Weights of a small transformer language model.
Size: 8 layers, width 512, 12 heads of 64, MLP 2048 SwiGLU, vocabulary 21824.
Architecture: rotary positions, untied embeddings.
Training: a variant of Muon for these matrices, 790M tokens.
MLP neurons of a small language model. Each row is named by its layer, matrix (down: output weights) and neuron, and shows model dimensions 0-169. Each number is 500 + 40 x the weight over its row's rms, rounded and kept within 0 to 999. Numbers have three digits each. A neuron's up and down rows have the sign that makes its largest values positive.
A block is one neuron, or neurons of one layer that tend to fire together. After each block is what it responds to, as a language model described it from the Wikipedia text at the highest values.

L5.down226:520483555480505579532508497549519496537554473492502462480583460530461534451498465480494499377472517510501479498523525433430531599566502496454545532519552547568561544523471476551473484454541463505446490534461430520501484404521447508526561496587567468499538509545499529463473464452480456496507516532535486557517508509467485478466533566535524505515445435450570479516533479514542481470454485492472489540531510470477439517526511536496535606507534517525564536485503558567504465498450506473532477491529527419496447544
L5.down636:467496547517533488466516532477487531539428611454481461551550507520404493392600507544507482494409542572525544503540510517521556490575463581477384406525495568494413447525526488479502481498564499539445447495427497501483531514457521513493544508486488502480469469515491536540452506513536484517584579435538472437484498521503472561480529521452434531560425477465482499552531451445502444554474489519499482466515454528500489545467556523526540468487443551512474582476474508496497524425447526469536498489516475466504501530
L5.down1602:490558460471513520524547468508493520475511561586568462484567479465457530571522468509523449516514534447501488473441479491454450478497504560485571542567546544448515540580497479461520470521536480455528503506531416493479452450462561562419535514409459463532464502440431536491517478527516464539557482477518526526494450473568483474533468488498523491535478548545602540451488441511548490518407475513599538400500507557534529438442483496475487519516444465560478521503515500495442495488563580505545472510502476526440479506
L5.down2043:479494488453485462541527464558467533452515585443534474480556408563489527461473530432495474481488508522482486471452516535490495554524493479504480473525496542473521497553422478431529489575544458538528485452479428438522447508498534424500461529517577500479511542447470468492485554460499494539453443534521461518467436525478487489476460547473557543537474502504538533486478551506475484506419514491448448472495475570546527460525549464552465520473447522516529423480511420494474482547520517527493566487517491475515412483
Responds to: Final token of a location phrase, mostly the state or country after "City," (Denver, Colorado; Boston, Massachusetts), plus its comma, and also endings of years and surnames.

L3.down353:428481518533541482483506420494433475522442436532511482465485511502576516489544557468529555517419431503482487512532487549524422477529540534520440481453449552540500517557453420533546494491505510530535580498484460545516469515557470540555552443473506514536516519572515526463424479563466461526399532492436514495494506524490461495546509457488479491502508535510425527481463479467513555495474553411552490506539468452525556474426512427558472535558498513548492587518460460483492520499500547449533444560490536449494546476
L3.down425:532439517569478496457499460566547442418487533469486528470439392581533518528408471493444535508611423435478434492520490486424468554561475500493526505570490531468436510544537443448517469463537508514508506518468547579487600425513547456552529575473466512517470472494477487489535492529508535525514512409500551483524515538572528483529477489500454507478540465484475489542504450473567460490559446546532519532463502510474534492502540460541551544464492517478471455556505499504514571506467440544515488526493515505449519470
L3.down449:483464507557520426423514471504512508491463443501489491471472485531484432494471525472515524505536517538443476496492579580462541548439498484516550587574518417524543520483505474503477468522548455492466545523523434551534493571441502490525530532520458444466482503529522530512526507538476534567523443536469525498472542469560442506481543484543459523495531514423572520429528389539497508509503491423538565501565477513524523547527474504502504494535476529559489499488467351443582477478451507521533473525546502388497468503
L3.down530:466499556570493504442526531422466527427533514533474451511502487576505409548415577508492534488552471446521465456476521530458504517481406579461458529546522472496510449515454442485500483474461466527461526445464569536581465505453545566541469512427485474519479534519493425572525516511503498479464522553523489520526491498522541481451515511442464572550474481485497480461603566536469514484553407525486456509516499479495457527430516490561452508557504458550410534492479561524538536499525534500490511455517547523522509421
L3.down1019:527491451475469497466607501487465496519472542456485523479490538541514498508556458453497536554504518428489540505469440485483510447534478545500472468471572471513526543440530395487532497512474514486474501559483449497486457526533486491505570528453485529493537485435491487522466494513501438528452506462455500479467539524504540507503524554512501520471521557497500580450475420487493486464528505463476514565443490545508499528482527534463456538440459512480485553547506481500471522542478488452559437555410458535510525525
L3.down1044:521467517559537437445541471522455492433457517432503472486437514493544462500508580563479544459502483515436450521525540506476536530427484502439509517502438496524483564481471424470597438491538603435507518565538471490488465504526477564511533496505501480468420516552559469435486555529401476565459472462457511542531492544528482504581487554503526497441470486533548538522542508484549431443440529432482488510516492566496612468569523382575517497501455514584433540499538417479497505466487510520498468560495521490543549462
L3.down1441:559505498428529458475571521497464558481538503451460533513529462489440533461484558523473519531519397493446460556481401510504465522529440544505443510511441519534548544529507485496563504525474519457516462498586466517457477517519462543518447548474460575433517481528516501461472404538497534561512437433461479492507478538510495466514479488506463503473473540512457485507526504531494497500519507455520451566508541544489546439503472455579416420567489487573482487429532443464530525488515468450472472568466515531463457557
L3.down1564:575502452507490460484526468525488574506481507539512504465478487488518512539502534533547504510576458480513535532463595524498532530436467479523483566488452533461444410507463536533506489510568489537492428515512522450509508488491534499497457531512450532537485508495467510554516410530495458440515523492541519556519539511506499510555483507491430478507507571537576519480522515522538447497449483517495530473484441522507488511531482462472418562487491554496532526521480558460517577456568514491534475501482476464434488513
L3.down1567:481471467453532511401492486506519557519504493456535468523519461480512453464463506455512483537488488466506455482484493523503489531507505401505492486552529500491509442473503449441548555507528553541554503543506512533582517523520508535570514434429437542522477603467494531565451505465411485432522476474535501574481499478513480546451512449489536517581522497531515491489486503462496528555520511565533557589453433484503503399488464470482540494557498595510538482484483530489485591481531523511494538447508508472527494459
L3.down1590:565506496542524425493485485566509568488469424465530533460444498526523491555548469470515491526447459467551480482527463442434397568529509531464510467506443425441451479574465462556565480492511461551519470553560511509536508458542454402492534483424559525521520488475524509510471442507510550618464495556523539470447533525490507440517489538482420475499563561588447534482497484498551492460520511496495503485503483473513462496505485500580463532605487535520512511464478587498465463394555476494521540484470519428479600467
L3.down1756:478551485484457495482468504504525498463553546539559537489512495529464473482421480526472554473523509453517511460457487513489409491571498513497514455506498511451481519462438492528599432492494550521526547605467504506468480441561461561535501463493501498421531540528505453539449518490474454499524460474514503506514524460533554437576502499492555512450483483512517629413562475460566519481627478494473535543505474413443537530550552455485466539458536486492512535517425505486496506505508516476460480552532473521539533404
L3.down1767:467408474466540525519556518451512466491494487465582499551507475512496480514528521492468517475557483554450474527463530507519454500448464434466432454475526464534421511471479540448554454495517534509528553521545538403493489477461515474502529461494521507454508487420513537489498494517503558511487449535457531468461494583503582512462501565450502436437461555610461528473466437558479462440500521495450497540477584492440570468509491456505514536444498487593523502492538473502488481457487548433496557534499460433501554496
L3.down1854:539506564509488506511469506477481494457504489498550477487491532553476542469461494519517449494470495517500520518519504420528515483546556460510530499526541471478452519498596470468456494483487424560499504521554577541532517495492458415462514384478473535532424459491577461582425515595547496497494468511532496487504516501449488507474439546485519491416436539554530482511550559547478492510527505442559477490508609560447440449478552516497527485442486561486477470606582539459471468510530508522534514485491475448521514477
L3.down1981:504527549501541534522524486442475417602581496441462554583474519544460460478475509535447502467508581582550497481449541507540441491490449542474501521486518485494470438447480522428551465522554576486537507507517482468485482512477497448514525499490508527486481477474514564464531579474532470537510522465488523519442514414523518486492478487502512501450567451477519519471528516479510416515471463506515441493482541598465464487484529523460474559447492520521513466508629553538514636446538408477460563482507473584463582559
L3.down2002:521458527537531473422495476490521469504494504468488429519519554521509494483482482487512453557516469525449448581535601535533494489509511526528447456452482548484501512532462506496525470499455547436505475542522464491477511444504498509536439515469545526533488507584528522466545449505530574487495510452537470586436578482504483448505477525589429464558490456411460557470529561483534469438395469550510531494504549515491493471508525437499508483483605483536528451525572525520554548467452511489475473542446471437526494568
L3.down2031:457474494457545579503527428546426460500499534524484577477529463584491501503540547464455501532435607467542509440543504439454446474497468495459455517562495554520513551511540598479479496458491496448554498508498521480467465484521467557570503489467526499400485480526456557523506552492487542478541453570513421493550458415541542471524464438509491502462479483507504527413498430528485503520478460512507503490480512505518486545486484549507510465453446522523503547517498437555500498452585469463556552540398540471515448431
Responds to: Final word piece of an adjective or participle placed just before its noun, e.g. old-fashion-ed, unp-aved, newly elected, and year digits like 20-13 in "2013 CFL season".

L4.down620:487533493537499530493420480446536480464461515513493527549537450495463527454490456509501450529546539463512474463474552525550463447572506515490505529520462485437516516588505504542470510471519488542483458536403524542492476445496467528504443524445529518479514479472500524534519558538461441500572541475529523482466505455530577478461486514486486533506525470507467464522465481485495539502650437516481483489484452477467460487508532581506519500488519521452469530535458528497560507514432562477535486475491507543487461478
Responds to: Final pieces of adjectives or participles inside a noun phrase before its noun, e.g. def-unct, unatt-ended, unfin-ished, old-fashion-ed; weaker on other modifiers before nouns.

L4.down1282:499458482445537468604523491510500481533501470564425517527561469551508540516475450494484540530498482521494445487536517520489556435480557493441466519490599460477537514494509514476537451558498491531517461539536517455557474514486571490542490593464475589539488457498494429481498448558489465519459506540461474492474466455509442536446484495565444507547467433437440400490502498527462520570487534498518424530524481448526460503491496493484481481489505562452441508491421496493602496494478456461572497610510536477607485546
Responds to: Commas following a month-and-day in US-style dates, such as March 8, 1971 and December 14, 1877, mostly in biographies; weaker on other glue tokens like is, a.

L3.down65:564528508425544507519461535636490459483434456537508494473557519534474449499517492526490521464541486540491543519497558511447504528560555503441519480540476465515483447469516516487500479530464554550548507510520486557476462493505489557573404544528591509467459538477453567505442493504498473483521467449497484495439472520497462526465448509479496538471509481465453466542444497453454488511483529545520472492517462453572483449506470501508513401522457524496479511477491543463483536555539510578503565501446532512514500417
L3.down500:399505546467554478467488437572487526483463491523469491505514558485513428509478506508548453599490474462460520522525510467516519525491487520486515551517508460551557468504505525476482481417509537535551485531500433493549449563467492493525544438468534503421554525550482496548463583515437461537547475463453487501452574585482488455487457514481502437475512474472482564456518430477455483468543460495484469531471464497550484437569528513514582479603546508488493533497562470456489557526452432544500564555534503446494499429
L3.down792:469529490523439481513531484471508454558531431540528499589524580520565485554473555489505527490477555453512442461548498547474425547516467436508490408516519473541516467559497486563474466472534486509492486492439502561488440507443501484440525418553560505504505481473502494451454474502500526445560524513474428401534523521491468482508491548532517574472526480477440551563524534482531562515513593507534481463549527549545545424516553515497453521502531512473509512504515539443495473500510474381527458529494480558439476477
L3.down1118:560543433413528477504516494445459477451446420500499469495450539551535434499438485519547525566528484479513487517495406509517507507541488572504543556526584455525467504460489497482455472517544486462485531464545478510467508532481543590505497575505491477539453525519484553502518540504508617532500531423486465572511439478472496555463523542545516555437534506539502478524559408501540483496574514544538458489514520524541476532504446512481493444475472474514427499458488526487545466518465523525557432567511535481551572442
L3.down1142:473457481488605521515503421558522517480508452445474532444543549495497528579505439508511496527495464448453484531482489521450527467488496455538400479444455485461421548526420518454429495454492480553443527528465481452438398495422492518488464486489557554478577524525484515506577488459504518434484539532493517490462541523472535488488465499432465466497496485477487481516497501536478471510491485526519492546522461510538458460512546507511482507527491515440511482533445498501472494527517544531453533522514511467590502467
L3.down1166:528540537468492441549461445478487535498470566594554520489515484519482542490529473516520474530431462453543516507555454498522520454520479492476547545528519470516493471549494484424526454497546482575509514495541478517527489508516512537532537429453553465492493465481478500547468521429436466459467471448520540495482492484422465490468474476490455430528535478535535444523463536481481540509553444450488478510494525515476471547427508520578529510526593540503494508488467496481409545495542559556544569462489525425519488488
L3.down1401:536552492541492536527499459595470546414463484442523490462541504506523528513506521522529404504587566440492505483495471480445462473479467559490548587530500484471426534503457489503492492468469489451545528489489506483522468532540476508540457523522474464521513529534477537534430581456481506474502483601513523547490487450492491558461448492487538502431532492504516520504546494492553479510652479612493480478460467520479451533484536493504514503560543455504462532530488504531554515508489480522545412595454505476522562426
L3.down1553:531492467526500463453496545479513529520457529525512485556498504499495484474490530577483471531497503479449566525541521488475458503538543542390548453452515498503519518482510555513565436469559506506503534547535449507513479452497494527521495522434536460427474498584529441462528445459487459476464491434471570528413599448421472518511486439525456493423512450497485467505464554480453476530503542514506522529463524481527444443584492458489490501541583447477492484472494541474493501486446538488570497520571454506483521524
L3.down1570:522498467573504477524497491529480403524488506537519437450539438435483515442460490522489554484462531457453558497494510539442550479508527533450592515487497537459484519561485521471538542533461488488532513506523523444564485490457563458475519518471553566452519458477522444501498467478479498514469541502444528500485508525557575467515542503508478481501501520500513483473542562483543501505485539490459449499502491494481494407503594495440498514456480469539526408535487577512499497466484457463498494477440545493515573568
L3.down1685:567491547526524458480435570487503467431494507392472476455521528488455443438496491520572477488561520490540503493555471582503522530490478462430527491434472460448403500489529439512528511480513504539484528516527503517506500535525472537490483518474511504493495496506524458510483487499555511518504520510524450515474487490442443525473433515380518507533510464477540441504482454457574508476517505483496468419481469446486484556537528483525559533502455472473512479502449430459558529496514507444561385562477440483538538475
L3.down1717:495536474454505494491544453498504471555479534500414484416518529480482483435484586445453497510532435473478485374605502552525602434465501580519483511517503501519485468466498499505498518543545504467513463540488563509444629489512435457486512534437469503460563464474496446519475530497507455506490399510535418587475480475517531489547504446497497508458480499534501472498469521468473472485457485431538466446423532549460432468589545467443519461532536505468530529497534573462522449444476586559560468541461479535520506508
L3.down1820:560517472488524497547485545481428564526534520475515518535528504563556434547509512493483550467504513552494535456531422449509515481547483520472548564449515456514522497471460468495482365486575501497468492440503458522421474445506537468541502582450642464524465512546512504509484517443507504514453467510473537452549526483467473600500516486430451482545508511495456507524531523496517482542551505486457489565486542448537488462514493540490591478507493463490490476464515502453536532528511516488547487492484490492479454474
L3.down1940:501429457488541532541487545528482540500461468469494471582555493541448504521550513472533452480491428429474510519523440559514513507526486533437448557554547561469461478542422519435584458469477506460552544503454453516486471489535511527491462498525507458474498462533546466551519475469464496461550532574458464471479508526464482503491541500424556452477554523485468528585508453532501515448628508536450517530449544495508512513535541515524455532591520515442493553556491505469463550460542492487607463493521458466568488471
L3.down1973:491467463530457505480479471461476498497558457576460569496549523553568475481493547505467502512469436526538539557462537495526530426511517542549415455459485554508472523522517565571498541507523521454474387552484453539497451544447476544540472479485525416517483474518531474516481454491507497495472521536509460467471516537426529497545504536502531448496549424477416525485548474584496509511649497485554443490476527554591487521546491545500511493422505600533491443535495573525520541423480514486509555505495482459494499482
L3.down1999:485544525504499483556427606539491493483471543429539459547498525424531510517517496500489531501447551447559518493456446487460477501472508487512504445534527488555505507485582499591499507546515426498537470519417482372463469536492512480538468524482530493467522529517505569458573540536589546464513519591458454472503402541492496483538533459469498522402483498539484481510501453521499512558494518528479479439493508469531505446537543444529537563525509464466498440449519572496476495501509466471498519454481483469516507408
L3.down2019:548465556545444419561504509533476458495438471396480492390419465466471559433521599495548563477530484535535491459491465547608467528533530490578457546521506440524533538462539547518477531426460499464484495573448464435554433518444456531465579474524532519518453430564533413442503477466501466514461505543549484449507440540539397484556528500471587522502571510455482469488488518510497526496505535489423464533539547564483539428465470504475508569523533550473595526503469536515548452488545470564503512475429514509440484420
Responds to: Commas, pipes and linking words right after a name or date that open its description, as in "born June 29, 1983) is an", "Kozaki, a Japanese", "1886 | 1889".

L5.down245:527452506513501485438499455614488559456485518501491482489515508511520443442439521476534529505538531455457494519465517524508466523486510486486595572488516495478502474455516437460499517486513532510555520556517511565493517489511527519531458523493503444491568503514499507567470613542494512570464486493554571510516546527536477480479535526487552508417505483446567532534554461430456531455489573471476466504535434534466477532490512442569529504505458459514420579507464467450506491507537540439590503491444510503453579446
L5.down1021:570554478509505545474455502500518528507587465479474455453476498463572521436510492534431535437544487536494492557557493505486467462437497582490550646494460457426532441482499508441499559489515511510535616519548482576468516488469503470437470406504497493474522511467525595461553424483466514514543488472508469465485457551506515483546519491592494544511510540471582481509464428583501395555480491521492535473466453543501508524624599492454501555471515504499520587543447565534414488494496533527518437530486460479486497498
L5.down1116:539593523533514491463501513522481656523555534536502579497476504490550460404452529562458489529565558440462614519581542477545489412550438510457600524463512571476433517485500498515523453483528484530557464432485530446458487427542499471469474484485515449534431473495484490559493511532498512474487513505557464545538438548514468521542560481463560541472530500510453509498540563473519527511527522434534491528475564566526471560529519483491544515537521488491547534567499505566462541468592416409525547524509494472488529451
L5.down1279:495515503475453559544482411479551448486475500555514530567509499566447502521492501488508476527539476513590453401504517555493501478557518480483478472513516470477516478514442532456533513517533514496480474449451487520504505485500533464524451447514556494449501515523484464461470519556464416475535515538481538470411499536529488462418518556509459484436525463549499526574512470473518546453547485522450489583524505455493507474523514532491514520488509450498511554529502501498527478496495453558474550513529555491542481497
Responds to: Adjective tokens or their final word pieces right after "a"/"an" before a noun, such as thriving, realistic, perennial, Japanese, American.

L3.down91:536451519515520475492542455467574541519487428442454484492456449472467538538517561497467510567546534372554464451453577523383522533479511469475518479556500436487583522499502470518546486544511556538448509503434462548463433474476450526500455511512538561520476513418438555586484544527550514524522535572498468455516515485556512454507472439528489525407546507480471518441561518529531566514563472490551479496503507465519491496517535533516518435485517488548458480485482509552521436483459512546436531517509494491505472513
L3.down197:515542534517495521484472455423472453520521485528477538467529563473510498543454492447469537506516466499533426510520525543475551507513473469556473528477544503565405457474515479521503503502496501543462553448511496513517561566427525482572491491451469519519479454519522495552468507440513501515561560571561445503554563536481508466475492484511480483527491535513490559455475437514506449494477497471555441534512409517485436467527581477484523509458448508526492495616474570520535590477535480452518551524496534577529526488
L3.down222:525419527458519491494543508459527447496519504500497502500418489494526457532534575542496473527566559497577490493519489526530528595520521554545495511516484484521501526532493465501521559530565526514466513401489467449500488508461544532456478444496526404496487508473442507497556552584475507479497575572475487523494478440592525463563409448517497443503455509608534518467524459573549447527507485602479522491542546514528480512483456499482486505528528539533455541509558404407507528533513467521450452470457497515517451487
L3.down743:557539482543480604529493545491529531486421465548522485501536472453572514493566501489543462540408521467493460550429514514505495520466467533475433531507555458530481533509452511506467500581452432513443478501473446546406486441498521517490482445419468552555478410523499464486428438595509411459500541564471488538506574522455495472556508501506525521465505469429506470532564531470525440455522521573480521447564506556529495465485467514477496449510540584496495417485479495483480548513430511479500468506475488520469506509
L3.down805:444474489541479484492429508531521495451447496489546537469523480489475527438422450451487544544483467444487435472508553558528477453556454516488494505478522456522442500507480496514496562560456498540552496526470523467456514469499508452514466478508484505506509482477462553548443463507506427474499552545549463522518497512550484516499515551448515486552571446431512524489532401500497487526512459527512525536518565533617534479453523453472508440525510511556492590542484560516519529573482557450491533509514504479547521475
L3.down838:514422498580519509473521474462480526514542523495514465457524598527439512512450499502517527536444545413481567471487493540455475488500501564507533536476482546539565492541554424517497469529490478544487492507512543465537533530500515443513508502427478489535584561456506534533556493488481482517549543479517546443497495511498502452470482466451517439500469467492505394564482422505444456537477476431460481547509480408512562475494549462546521529550541509536509430500494664497519540562511483529518530463441531507434522492
L3.down1017:466543556523528525498528532467495544503479526484533495565452486550464587517476543455421496518480403538508493532493494511501475455432473476519545483503432560544620483517521478533517535543543476498484462474542451554543455421572482502535464505443474556477519462459473458438488462485457522512457499548566511466576502544477550528489468468526486528481412473484498516498549485544552479451531420498502522445499431451553498480588506493486443449453516543587481495501519502522481509390530532483514465488479481467504539535
L3.down1094:532486474540486581499507526529498549443536555435487498484598398495497515487520436539514527472520491468443585464409509443465523540583493502483486510535541479488506526525458494477491480473580499473503542531474553514500480479547541535503510420555512485511484504511522527518550529539464445519487481499614533487491476475462526428488494571465464497488480494521526428525559534578524583458559451463485457542522543442458443541503598567509455517497518407512485554531446510510494377458535527512467520538463512482426464532
L3.down1178:464508491573521490559549498593616472531461536498532479505527502516579484542420526504476527533499406446464482441446510522513525540500501509587538526532537485404579499452541494512517526493434500558477444445459529482556469513507476489477471420548504513569481480465490508476510513470520525497491559473530459531560485531429559500501476498510483511505527478570492489578451479552526506480490560501497416523425533518560557486465438500472540464525523514548468500431525564444528455541463493516490530513508471483582512523
L3.down1243:444505498570484489462535491474512525573478484538452479529499474490529542569414495463501535477512581489476459478465558480507496491465526466518527499509506495529536457573484509441454529473568438479608501475506562454538443470446470482508517509423464490572541497508482494533511553533518493574537504541529426458479482478486466461601469469535453506545458575441551435526491503544496511509528526414512510550533501451417508523494511522463494458507491491410524523531425512431554532449429449488477470567462508551479519422
L3.down1307:554433440486412512535509501403578557573500494538488502507559466476504565518514523495485533539519506438490508504533510566479570488477514532534469556523473482512555526596560429507523503462519543511478525509446528553468500590491531495499539523518452508571455483512496452494546506494472505591486474489508501480561572522478537516485503515372490475477543526444483557446445473496472543523489440516455547464488474510578515492464540525534529403409462522554424429559471543504603488478482531510493558550484513510458459455
L3.down1523:469519477572495533490404550463530524551475503518535490489477482469530511594480444415479476579496404501483476484431546549529502421419489532509490535523526534431447495536506506498569546503454521499537479475449484510538554510427548500436483449479449492541503350461481540534502490466525444502522529557477521457511516553524503521527514530581527502542470473447478553484525412517514520548464547508503416471494438513539487520524485500491560432502435531561506429505538542451570547443501517473552514481529478470466502459
L3.down1638:570540471472483511454583451527495447468512489547564494450548557508518499498477474532500582441467517445535465494528443489449501460511488501492477507483458511524483470565538565473554471516478493559495527476551512463527530442604455515511531437481504484507479486510440508475479533524548453487522522455475551455522563479440529442467523505439511507408493523499544468431478529501476548470574518492519553554490481532471462529582556456505547537489558477508488556513472503463438517495516476526480554550426433418465495460
L3.down1710:554498537509516460534603471479485495437466530528496485529532445517629502470464580485531508536512501441546522522514537508460498489588380508523478434499520501498565493547422472471501421544465598493505589469407521497446448587568456402516478492472448469499431553537563450506435503469503409437481550516528542467466504484488526498455427569498506452513492452504563518428527399462507481507469453516482458467531516531540499502553514492519555507453485405519533466528430420530514532517581541450521568454412532536492565472
L3.down1990:491504530525489484448471456581395440482524408476452491480551532460538505561429547514510494554501495505513612532572518465519555519502531413489514433475501497492458467459488484521449452511501477471482502485424544472451508532502476539534486484576524459470579451473484481526482484489439550509474515476576503481446559482531468547548443509489429389578477431535466508546546473527467458517528491502460541459553511445432545423513465486492470432558466468533570494444512483447516502483485515567451500529566467527513435515
L3.down2020:476462511451426489449518519442515476498560494474529410478454553499496513452480440512577545481492510524536504562530518526475549604519517514564498471493530502498446570458490502553445500480509505461486517472554564543472502519502536538513534496579525529415516461492541474489479458460473543453582516496515496537512482466556446504510484439522484478501454535492552501569455529491435481542501466439474483460594571564499524552482561461527433484448440491519482545513566490477481485455511606471494452538459499553478572439
Responds to: Fires on the last token of country or region names (Czech Republic, United States, South Africa), especially in sports tables, and on possessive 's after places (India's, Australia's).

L5.down287:437475547509562507441509454471510473482549518434497551506470490555522566517488487463537536471570518503466479573467475484481515477481452493486491487505581462555538519538500525521548500531482500478435480549429542551460398535517546556460523488517498623586485476525525508502495538515501493486478549469502469510479513491578511526552482493486503583499390526508498545527458497500500490470446477488457492571447466489539548503459571565509488450454529570440528430577460474546553535490500513539471518544461523452522525526
L5.down425:397537513451525478538553484536509530502448471437497527471474530501445498524508452451528443486477504468483505474457502467495439477544513493512478422505503482488513496445547530568503530469485531516474443558536498511482468481480534460475481538587489489435510471498456487480573477551480538462468552517502522505513429458611491516436454550462465528523496532491508443567518470496517529505449476524514471557458573450527492554543429443469542497534421446427489530456531550514499531438465480497427505511464514519487537624
L5.down978:466465521525493436491532467505510495514453474552499509509474493512562553498490559505502498533508433430484499507510497545540532486504521581395503550626506554457483565470504545532554475488550484490529504570573524473527476509541433449478536495521535513445492612520472516512478531567600477501491567583513429503472471432434551559497541536516498473528460520512488468504553506581573540529533511533473486501484529455523493500481392534537495617448545491568426556521488543513471503509477502491444505495493447551568557455
L5.down1278:520541520462581521480536528483523480573456503494491450559542586468441493381519476464554487379512520452575472476530458529549555475480437432488488491474473473500476511479534526517370517549511493518494517489508465481524504515478565489542470472478579632500496439503539500443527484501435466456590439453515472548519506519480530505519438499466471488503465484469491458559596446474556457467532491462506534593492527510458495525562432461517539479549515419503464456478487449531471437482612473547463448498528468450494537516
Responds to: Commas between a day number and the following year in dates, as in May 1, 2012 or August 31, 2016, plus weaker links like to or and inside year ranges.

L4.down1701:546500516511455494490564480523477549612563453561471581451508498492543524567480503476530509540493499452535449408467541451439584421547534504560541474446507526501463498505510510447429533523477476472485483460525477497481514527495468524404507466467482512558499440419478510483535499495530472476556501518498532511514519490514458473463533573463509494501486509487463506475453451507464542436489513502503511458456458493452473527563514478501584439458380522509474491566487622535459594484522473436475566519496435510560499468
Responds to: Country names or their final word pieces in any context, such as Indonesia, Slovenia, Brazil, United States; weaker on table pipes.